MLP neurons of a small language model. Each row is named by its layer, matrix (gate and up: input weights) and neuron, and shows model dimensions 0-148. Each number is 128 + 32 x the weight over its row's rms, rounded and kept within 0 to 255. Numbers have three digits each. A neuron's up and down rows have the sign that makes its largest values positive.
A block is one neuron, or neurons of one layer that tend to fire together. After each block is what it responds to, as a language model described it from the Wikipedia text at the highest values.

L6.gate751:079188117136137096130148085172104150122112124122202176162162171078161123096099114089117193078242150090096121136123136099098142099105092133068147122135139102093102104117131117098082126120135120138147112154147113188104124125095165136089080101170170117135154101106099134136139121128115091153091101157151149058075126130111137119098144144128076140158105104099123144101109081143071131180102130103160207099122143069153111096094186092162117141127140076155
L6.up751:162159106103098137106117135134135120131083067218092132095065151128145095158151146142200091147183151127182166075150207184072138136136079117089112096101094171065123068175181121110147133155129123194172073160048157107090158095119146077140086144173106109137130146070157124113175136115115145074116171118188115087140138099122138086114157178143081185145159146132116078104105130161164128081106020131134158147118185130103111146130125127148044166147106096127
Anaphoric words pointing back to something just named (such in "such as", it, this, these, those, they), plus plural or possessive "s" endings.

L5.gate119:127163116095142142096169115194116129121160153099078133141081177182111144175131115157112111113166138131116084106087091102157128121149116132140121153125139139153174081049118075169118157096156167149095186152120059136141085158110080144178165149139094140107078199137130165108155123189152138155145086128043129127109120119089139118109082096121114153124094100119150136107120163073141046118097120149149171148106171079125167116108103050130134129129093144149
L5.up119:142143129184164174111097098117122109106143075106129157086100146198099080107062093137081120143074136078171080138089110115174177135172133191144148109137131141122118135168139074137078124155104146123154181185135088173090117140053133132123188167135098110126187127157153071188184141123101125208139126171121137114217163145134109147142121187141071184133135116100183174097127128130094113085106149125137113167102178133119087083108124072123134133163132170124
L5.gate391:098158126135102133119103163112105115140117129123110129115144094138130146173148132148117107117129127117079155151075076131107173156197103179161111107100097129114146095123168092107075157122128068089114095177167079097121180169125106160145096198100061096081126073142106109178111161145142155167157126113105100113112144092167164110075141116089081099066125161088154140158091121104174091156125149098169105117205084145187162105117186183170158083116054154150
L5.up391:123173136100170142132097127147185148155133112128135150117094134124130094106132160138118141162090088076173186131135112151134103162130164185143093098137093157139171103125107154148098148153134139110122122108102136121129100155117097111107150175164112103150111159070085106180130122133180118148158133097114174140104120073117067163122154124078131142145102136110143172155098073093116073143139093145169128150153122133142154156121111126147148142098082156065
L5.gate690:097150135172087195129161157132109122157121129130044146148086168222086113118119076108134195164140157149136054131104081101116127152180043157076108113091125095122110175118171187127082102085137146161141073152103104089150100132121076100134180188163095100117126134053145149169185108094102121154131161118115153118133153120155135127146133134168036127079201080092191081169113166087117145084145138098127122159080128051094108118141162099101129099137133121093
L5.up690:162115038204135135178131148116180102160128121090057142126065130179111130106073113130134119207088134118142103147070142162125168170141124166112195130119141177161090133109193134165126136103131147217090131130080134163124164127103077094167184157137080092125149141055155128065127119124129126174148126110184106102165132161084120170185110103143085153149167111114157169129160115098135179121127126110118106170134109057139121090172152109106139131179103073085
L5.gate916:138126175135093149142116144139148086158106110124120079145087135105118158131129106103135057097105083171138090098117170160106153074134114127115118082141126163150175127146142146099108103124189083124081100200130124136140118123160135142074157194066151101082092134132114134094121115136111149126145147125111105114147122173123105160161129113134114130138170106054135137188088138102102123137142089189112168115103091096085118126077104110144067077134139112122
L5.up916:118096167060081113115159176098134082165103120124076079170157127107123178108105144119123069108119161116090127098072158145156153107148047127092091092192158153131186148118163083131093103131169114180151160175133075125124102105104117183127104179123174124076111140134141166076116073097154146127122065175109137086108141165123071118118104105092160148123206107057128122146097130135113101173160094161090200151130101125144138123135109141137068056161114190133
L5.gate1016:136211107155073180137119196086141105134109096161100161078110169149155153124099143143067146084164139101098175090096137089173136162118150171143128077184124140155223132134111159061123111077101183129085145150069159097104114175129128125125171133129138072119132114137168215147114162105189143091175118124109127128162125145179139128115088143155164104165108141099107108136126093221095169167126107153131142141180138156072126086109117196170118155140138157099
L5.up1016:142092097174149082137079104165127205179161171114124139121121135189162130111106167118107092152084158102172186181180095085132157096119155199179109092119142106132133088136144096151153183102191115119133067131092119127107085120154123148129150112070113101094118116153086131113182127130123079139090128115141168106108105137101155179109127102146157086075129109108148136077140115147135164085128115153138091127140099079112117144184128127146130124101159109105
L5.gate1037:079139147100173157103159081157097132167162082158119075140039134190111085111063088161098167141140146181161131115143120120128113142167152097111126114102100096085156106102170117126092113176127142176135173122086072127186114151117111107172091179169080183192183176149109149109130158149211157146142139129098111128140122100162102132176112076096044158133157164116181142166187077161138157096174148124131112127176176139140096123126176179124111131105125084140
L5.up1037:126137123163159124121127114171128112093162073149191117116138148078135102190099056106088067047142147109149091161146157105149108094120099107106125137094174154196175169185175107092125148113145175103117105137066132071103148096145116144117172103135135087108145103070119075090080115124107097135159156045090172122099092183190120134141157069175118139145160097101111103158144143119103177171110112124077111123115116122111080148197037117122128111100139124143
L5.gate1205:138111170105068200110107140126104070125104145127090131141140137203104129122163141105121156143150123167188048090148103092090138108204101160124148148132157097071132143129106133126069171155118125098146084141120102114113171115099094099159076074075169082162147068149102160143120126139164154094101112125149165075118117090107118129146073105140056140174145133096114160144142146073184112106132136101138182159074088122134054098120112161160134153154089182069
L5.up1205:190146156155127183130078138150187110128115177102088121199115070161131119121124127127163121157086140105111078125094123139085113124128121104094102129135104211106113090136145163127142097115145075064044135193085087168149125169115108148082206156129056103115099118160150158085104119112126141110117151121138117109068212124112107106156059072121133092132070110157130131130166152103122179148112141150118096137156089060129161031194207130146159128125147126141
L5.gate1210:092099109125103108111082099107140078122105110125084126111102110165161108120066169048206145165109069143154210172095052126094156131186113170120122123126087128154171168156132101147144101193105080134144162160118088147179149120151122142103142155151100091117095147165169180176130123170160111145099159130103163127154142196154123138158126091093139154105230156075169162164112143078117099102147140133158155160143106082117091111130153219117171136167114111139
L5.up1210:120176126134122172133166150184159113102153211113118127119081130201137134172106180150118111132126147107098081173115168148124150103169136122157125133143096148126065133132115134145133142130128141141189145168125103113137105157140113078118141103162137100093111110060145142148128127135150179121143085135090163137164221124147106137156092141110133117139124050074150163095205098130102182141069120099117122131134131118088133103160163122128153138152069142121
Final word pieces that complete well-known names or codes, such as Yanke-es, Pir-ates, Guard-ian, WH-O, and country codes in sports tables (PH-I, SL-O); also list dashes after Cast headings.

L5.gate124:062126171072170055088148153060129104172119156083126147080125098148092133063100165103112149119132159146089101168108157119111121124121148179130147132157064160107133160142192171122133167144063118111117119136100139166154130175149167138112144134154128108091124119091124142126119149123145096147137116132132101098118126042089092116131125122151113101162115118092091060114127182122124067103192103177129121160192149153144129167106169153132080099143151081108
L5.up124:127184194098148086138167069122058120104125166108201142062102165113125088077138137103121080107070211140122138091156101142120120127165157139105100139108120171077124171141150159076120129150089158152168158145148088119139145124115169107117131103103137131067148143104163132132103113118134084101141175196117159190108125143128189116115154098086129151089130158161074094152140133176173134144134158187117154140180162119089150104099142130090173081146127149142
L5.gate489:148121163156189107110105106102120082091150098079111151111148154118143109127117106065090093111138113152141100110164111167168097121147158106096146173135171186128173113068151097085197072117121109162059171116080126107175153096129129178112160128108135144151179121142141116125124124097123156198131099170100179115096157067084096107115140135126157123135135128151103139147113153084156176150106146173160165109123149055105129206092131167098116096106194176159
L5.up489:159101123121115082141128194135158097103144145078102118150115136159141101187086099144119126157045153176147110136124068119163183105116092114138093127138139135110110106140142107138169105152153119121143126154170086173139121066107217139138182158085087106121134148099091125181148134102133135145133146061103142092171161078124102115177157125141126128098116129102183115119174126099132084133076127154084155122099091154060123142119116106167185163115116139121
L5.gate605:096155097126138074114154166129145088084147151113116147131145107159099122137142127091074123137129102084111149132136227139098099146183146105143171123136153151159116124149157166096139093155161102095113163117073104115141149056178180114106050114078096128148183153194191145125081134143117143207122051122112118136079096123077122128086144184136156152119116144177122144113078121155150139106067086093150137125122183167123097078167109047114161112098160138093
L5.up605:145143168131149180088123159116150144153129123056062143128086176128128146154146105079116097178073127113111174121155141151135076086129089167164140152129156104104140155131127108090154079178154102106064111121103092158117147128162123095145077170074092150101159148157146160213103112142100135150104093113143141129148152123148156125094096174121151109096150123148179133106104140135126123125089146115172066077160151132154192125099100091138148153140145132112
L5.gate621:089141195088117150113172193134104131155154076137128130093152111152095150121127129128132140170123134109117127139149151163104123137066098115070128154185173174171134124108149123176148114085137173074153153122100159075170112122072205148121175113109105101138150093131159101104136151082116096122094214074158100119111126151144116091166125186131150167107109128083125155145151048133104153127202104128117092098121100094144119078151133149084087107164112131168
L5.up621:123129134087164162122067216146087089116200094141115109085146156119133103102116154160086113118100120121167143176142102120139144130103099147139123141199081166100154137124177171104251093049187113082105114078106189100123135088126171140138181163093115168153110144151133143100128130092134100167075164128183134129205164181156128144132072141140098098123154181161082145146147113152171149153097106049160137127168131122151151158111126142132095143176149156104
L5.gate637:124138140168108140101120164156183094116178129055189147113080066165145148182098162131133144075064142151174153156093063134141073105073147118132209104124079115131167187121155132092180084116108141136122082109121153142167143130140179141107110139161113115176149107068099123136152175146140173134135174138117181084088085121157114133114087114104111132114128100109123112096130070095094104143175164143138114127176143117148077125178111173113125186148180132212
L5.up637:155110108110165160132144135100157055139111058102153162115137124165082136124112107151147132120174149113138165082133068134153125118094141133109176070099128079156109143165129135099158149125084161082134165152125096084117160201162180145119133091184110152137150172095130085117161137175148140084127130109163098149140143089169142104086139153133168151132106120118166188126122117176073116096161163171143095121139101123137148120161099180120067125178154107160
L5.gate657:089106118095128140187138132161150099120173130124136122158150159086144210125124112132117175063146136110127130108130128097111102137113149127219116061121166111133173140077157097155178146179171132110203204102148107163153111145164141069128198165175158143148138077154168105148118153121102111142101158164104096092111122178118085111112080168074079152146130083123110107114175110157121098085123106101047171146126138147066206116130134179189157093143166168099
L5.up657:120091151085158136153180143100148188073118146097155163166203114086119112161150083135151087066146128119171063144103154117178096126149083169155152119158112111089145165050144160104139111137149122174139134049131089123140134170129119109138146116141148118090109151097099099106159138106122085122118122148150166103114164095139113170120183131137100133121061118191076167139072152137156161092101176163118089150118144118128144103110108119094042134118143128150
L5.gate791:153143112097165126153055145147092130102098115095139085129087138194118117086138062070136094078151153113159081194172153150145116114113130088140138144090133164089149081082176091077150091173090156089125148057138091132069089104140114116117147086125116068129162146155141108144156124170095167161059133121169117140158113095104175097137137163113161140105108118099132111135145176108162108086090131104118137203172151052093129084097170109116180093123132156149
L5.up791:149093123131131163110075138158111122153124112123197065104154122205115113076107121142099146069147142133117094172082157122093128136101105114147125157205149094112178074057129082057179117160085106117145148074141145138049123096167143127051101122099160123115130199124159126147104105170130159194061153126136157105195130126113118120124100073134220148121116139091180086137064173148184120151109167108120136142170174083100121102089130095137107095110125150127
L5.gate1083:071121076156091172189085135118120140226183143115170118080086091122119159138096167125099111097142095140062167198083150077121069165166130130102120151178109114083139174105106148109148150127153152132107153143147137117171079107105154200093106143061147132161177158062090101106165142096111115066081137112136166085105142102135124112095102069142068086102126170161103089147105142099147126160129139162157133127129140117143137086130140134116123151150085151122
L5.up1083:102113129145151128168152121112134114079064178097139156114128175150132080103149111043196177145090115124094130115112132091143132127166081123098124134143198075111157139095159124191138130147119148160091084139130186141133155127145177122076092185173143154136148163135107063101176145137152154099136150142121124180137069152204187078130139133153113135127100119098120125098112145120105175124163135107154124134115161139147199116162239123128053133121146130168
Sentence-initial subject slots in biographical narratives, mostly he/He after an introductory clause and month names after In, such as "In July 2012".

L2.gate67:154096157090119142088105139143132167102102113131106164143095090145078116183050173155186146102097127075121108143114112115166092169172120131080106104108127116203151113112173125059151169140063096067170123158077129172072118121111123113150140109149129123147138142151155153089152169132102127087127140117081107154080131134134153128177099133180123126141164154199174160178099125106143168117147121149167165194094159109150124131144133150108190147108133139076
L2.up67:099141161076152135063170090137110174157078106114095180156136145139090065144147114185140173146140088092141053162098125146150076155117099114120139103081131138150132160130186115164062113149085110106161045183125112146140104143117123135129127112152071134184091096158155170102078153133133101109116122078126124159080149115194112149169055140165136137126083079171146165138130142161153155128197127172148184136150168092133141100111109181156122145194134160131
L2.gate82:096112180115106170120188109188141151119085069066130147140121150155150131119139051079136176124147123113110067145090123087164089137157103127049113077178105115142103184090173121122140105073151118139132109049135132162098144084113075150169102094153174111120129139128135140160142166122174126178091057124171094163123132036180129123113085175088104146156129150165136112062151103119099146073118178148060107107132162143108112193168128135156135157180113187170
L2.up82:064122147131090134161126111169167205116078132106062128115176102108144069165144176155121168119105093127138124143073165121077176126116080095130147121159081107141121129172190148155125079191120126065161073132109161147176152099091089134156131078125088176113071134087150132110138188101138134172161103136148106103097159095136154095136103167104133116110130083118147131138127098116109149130167147143132171122115101124089116119168174114135154152164100215134
L2.gate208:097119135132156163078158132128097165088180167154155139071107055117092114152112148142114145140077148118137154064138134095133151105151116144097142047193124144122126114131146108080083142156131081224133119159104172115095163166140172181133154147129052060098111120110106151097140169141145174109108127075117134136103186101120136151144093108188121142126100112153114163121107156088137218133075038151113139104163127153157174182139176133113086105058075104147
L2.up208:126138114170162182098172103130107160088118133114105104182111096139079153173101094136120149085067104133113091150103105090102100106151087183144123098028111147177190130133140174113085136124146105132159162128149118123128129079120152183117144138146138154158116205165200155141150091134125149119053138092100068082153064126140131135135149145162157126115094156143146091190167135175116113137138101109135125109169105144144120166130127131121132073118103135107
L2.gate266:101126140115102142126086088084065136129079161130098150157102146161090110141007062183111149110179138089137109154118127094161135051125167098116046127128118137169175124190184173093107152134197175127084103163103106096146085160168122110073102119104145103081129161170110121112104125103127126088092091106171073091132100162094060191118176119102178121123099179139115117139150136183121126146093164159070149103085179119109106149111132151113109157135125133091
L2.up266:111175090140117148174116070155103095157104181123104139152116114200115125116071135121130163084179115156109161119104112142146154093070131108095170120148152096143189155104158171093097077166127176139073142172125093077150121157098170119128158138143082176148134071119146092124139107163165108120181144132071102082182158153133074068152131160146125105127093120132073143176174146114142130163152155053209079099128165141118119082147155135217117154132096127122
L2.gate303:090114186132075152110152122131085130131114127133097124114137111157206130121136094179128195145116147109111092151142098088118084161124111109142230157152163105131077121162092078155105080167126110184105105170107114172110100109133121066129114153146123096095123066123062171086128129127127129149094113063163149127143144070165097078110124141120124143141102148152078159171115111120169103185120130138147105073169187112098102148142154142117124074143155109133
L2.up303:109157092117150082128134126125138070125135161115067168161133141121091158124140167121126091182131048065134144150196154096126104160089086134106141121166110193119137142152120130137132097127126141153140118095146118078188160080168104152118185122166134131142109106116101171113145151167106098163201106121099119045149119101131068126120103141125161074117123158117124093155152168090162147143146111101134096112201201122150119072169107183140156100109150119159
L2.gate568:117100083136079139114093148135188099160194168119185215133054088094125135115123133112085138159176096162131107093094123163152135199105099172088163151119152125088088123087088209109174094156177126169164153087127153145143159112170151137165168163081119102199185150115116147128121110150092165145088127144152059122166117150066140131103136062125123153122123117159093130101136126121150125117128122127147107117112042080159131135092239130111215104085128127149
L2.up568:153081172162122115067115109141076089139112154156137157165075127097142135128166145129124144122147116162095126151150140127161127165120131133132133118123145092112092077099122145183058155140171132090128155124141129093154159180193091109119104101098099111183121111160118176187143114116104196125112148179156134079093080120065139130177167092127182128132118110140108188103115054122106128167173139078153109109135098153108160153115163168178107120144136156207
L2.gate781:090137138120115165131144078094151111144058147116064162181180111131143072076128180099137178114105131104141118133096093113161157121147094108092160137114201088136193131117129141113129120117115149127125150140164080116133080197121150181156121112097111083120078097158172150164126144133148159122134066109150171115119133115134142106134156127121065146106181131110174137180146145144123104186139105160135106099133147158139154089119091189131134149102084124134
L2.up781:157108171147123084123115126146117138139140130122158140092027121129173115180131030093130154121149197109163143102111112147046125130125163156141136178099101142123095089126081142144100078123110098136132086139108130122169118159126142123153192133116116070103141105071065167106172122164110145088116105104121156126168101101154109131111103154086096144220091119161145147160127147114066148136177151096136108142103119142177143167141126120132148098150184155107
L2.gate1108:097087163094172141179125092170074143132058148146126174104087095112169157175101167108164132119056092109121206099147160109154109073194135145093118140176135111170119153076101168151152096129144196129093087141086144144065080147107156139147130084118101145104082140114133180119134147197177145150131164089102154079169132088152108107118063125089179052132107073148121148157126093107132118118164160134114245100144108151089085161112155175155188113178132122147
L2.up1108:109094163138134106138177125088146060192174115178156124222131105129112121136082158117096143150157108133080139123148119132054151140155129125125105124104169127090088086150156109099127132116122129116118091081099131127149142155141133165204142127113062150171162116108162174102112116089191162082142142078109142169116087178084116119068181104118135175105114185137166094111174039092118124094156147126093130131164121127134129125135082202115127044164133127182
Final capital letter pieces completing acronyms and codes, e.g. CPU, CDU, LMU, TUN, plus United States, ballots and right.

L2.gate155:124178140154115124227120170122135085161118126192122162152178120116100110125117124119114150078111089121101157204149075077124163186113105166078136168083117086102124097190124081157128136127090138118141165096097102108142108109173078123110150165135155103146113136116083193140139130129148098075126079135150139093108123122109121153165097100126154214136128113135081138106106085096121116103012143091120193133157109106168075125087106112211060153103123138176
L2.up155:129126147173142173116074111080129098088160173153149148129067134138102097120125100123131116134109113164127151100156122121136125156121139074088108161090105145084145154153131080187157151032089101149105136185093119167116126121067080150060101125125084065156141152167130147167070079100106112109117125148097109118106150162145122119157086129130121094141076147124094150176098110129082143108179024124099147143136089132136107137130123125159199131106151099133
L2.gate246:146139109122105123142083127183089099094083103122122170157071174103123106102074137105130132079128126113150112142191149105130138171140136134138139126133102160151107102126160069177123142091093103101078145092130112157139119123100080153124170128213211123185128229063150134154199164075159130114148134154112199136109149194115203152135076118134061150100159125146089118116147131170140116100098110141121163211139145140145093191149130102143198079128169139136
L2.up246:139159128105129129144177109139147115112141078160163078152117145171117192096164125098162107117110064148123106182137122134110120159167102138082090163091139137122122109128141099182113095067144117109126086106117117164089160127133127141154102161108104142122112144069107124111139104152131144130158161137093122128164117154106147098086136096153093136182161151138129130192084147157116125119087173142111134133137138096088062159190151106089157136150153183098
L2.gate388:110129072164123086139113185097157132069182131121059103135141161132090111143087174162090108093149074131109090169143178144182084136122117098142092110075091092102124152127165066080221139117143081154096087162141138105132137180124130170104132115105110170057129152085159103180133063126117143075105124092170120169157121054083109089061078129136115121161146180088088161099093096127139163185115102183149147094175183126162094139111156114069085136145128125141
L2.up388:121105207180161140097113137087134093111146151152053069164099130150077122130132073197122093129121152163139200129111166157117170127090076181128169143147143113098120157141127097147146107141064117159113133111096200170119171123208116165140148138089161171145106132161078192060081108131123133163107130148154079125114152119063157115111183102102125158094101165185154130167185166190085157108189089148148077095122149091139170174132120158140110120125139208112
L2.gate399:120139098101157112105112180104146183141132176128121160081178135086072143178149103150067150202129087113172117128107130121113118151108120151155148147147142181119138138087160120161109097113075137147140110142117086118117081106152164093126116071151110152087119148157056112108200135137155154063122125149100161140117137120131083169139105108105096174145128078158116094114146177130166106180114109155182173048117129192146162212153060167128119101129152085105
L2.up399:116101077085153100164152134091195180119102116175163144102068093112148136137094135119068148132141092148037102104142169176124116101112164182087104120195149165126121101108110099158113168075108111103085101113088125113149125183185161130094120141134149106091118145109184059146107106186158118120147111124140154113162130072119139166043142142148081161102134143127122114139144167213147144090108053118124111165130102171118150163128130101093089091171109083109
L2.gate740:137128099085157180103099088146139117098145106131134116127123168146145159101116148138153164151050120138161157123127177150108127122192104121087104118199148210148150106148184072183154160141140070161108104080149129114084110150200098080124082155175111164083109113127129099121146150124114128163093085115110128125137156137045105067115136103148115175157169150130112196098110169118073126107132185085148140105117180109154108116114103124080128121133132090151
L2.up740:107156152176186165085152140156075098139177100146107131071107167113152093085134103162124172143121154080161102158110154167084092123100120121142072159086112105145152162122180084124140136109074153110151157133139102123096088127156114066117075158121165124175149186098121137115144136122085136129132187063103100128203107177085138158122107155142147131203101181145137103121061111142142167136119085122113143087099148086195091108113102117126120078146194083141
L2.gate1014:126135153131158212092133105180218050120108173111174146118154172170091124039059130076170159182144150154112151069102168165119110125115152139058200120167142174179119130197077091113139126060146123176083149136098121125134126148131113172113080172135151128087109175069157133159100059125105153082108092080158133059130201123111116138104134158110068022139135142125138143128141158102100124073074159193141114087111156166163147152116120092122132134127084117146
L2.up1014:182139129091124201072160122116132135114117091153133177182142140148141101114090084105206156130129111150176152107095122134131116147088086172108116129139127126145155099123058120133133171074124139093120153095125122103085205115146144142095154076096154154116100094090074112099120112104085115121095109102212133110121205136147180071115170152159110118145082120124149122152116133116096134146103126161073164188106082153131082126072136120159174075116168116171
L2.gate1133:131123178122176105130164141115141141127113144152111044144087090137109180109140189160134142118154176112095130124172062159115136191159138165114141142125083139108129086131107131118137172099088152135118133111127113113154151143131142139153101167146135083182190116112208158129119111085126144136107134137111122083133098111170204122110086125115104162124105078128145086164070166096178104158088109130097077169105119135188093112087121142102093093089124119162
L2.up1133:149154131145133150123114119171152052073124130126116083155133160184055143163105088098081190110150109102051119141140156092116129161136105165184078116151154166084130135120178100124105113156116145158098178093111120155115142072141101138146124117130105106099155142119146117106156137163138100074106179136160143106110154117114166146158111188130108114105084162122091115199118139115130160136165160129135149172137133100105143093172103142098084112106150065135
L2.gate1152:171156072163082145159158111159154188071127142137163157124158148088069154133166145137156127076106105123146159130183097115100137207133115156150120139112104131113161172171127146090170094100166103143164148106064114140124215082109166161133163147081131129157173164130184183161127120135140109089108114108085100060155156132105121078143081117119144108065081120098083096113081081191108141163125137114147133179135158121167116143105171176111116122162134157195
L2.up1152:198107112106156115114115129139115138084092145130102153166131079076108155110148132064099119145099111108113143096119108148132154155098137133104123224097141228089190069085083116116147091045188140131104148106100099127178219118097132159175142105092166145104135108126142103104137116123143161136122109171113165132125103203154118105185144161104133129182094098128190104155118152160109114169143136149156171153164143107164130169124129152140191204093090122162
Pronouns and determiners opening a sentence or clause that refers back, like He, It, These, plus of in ", of which".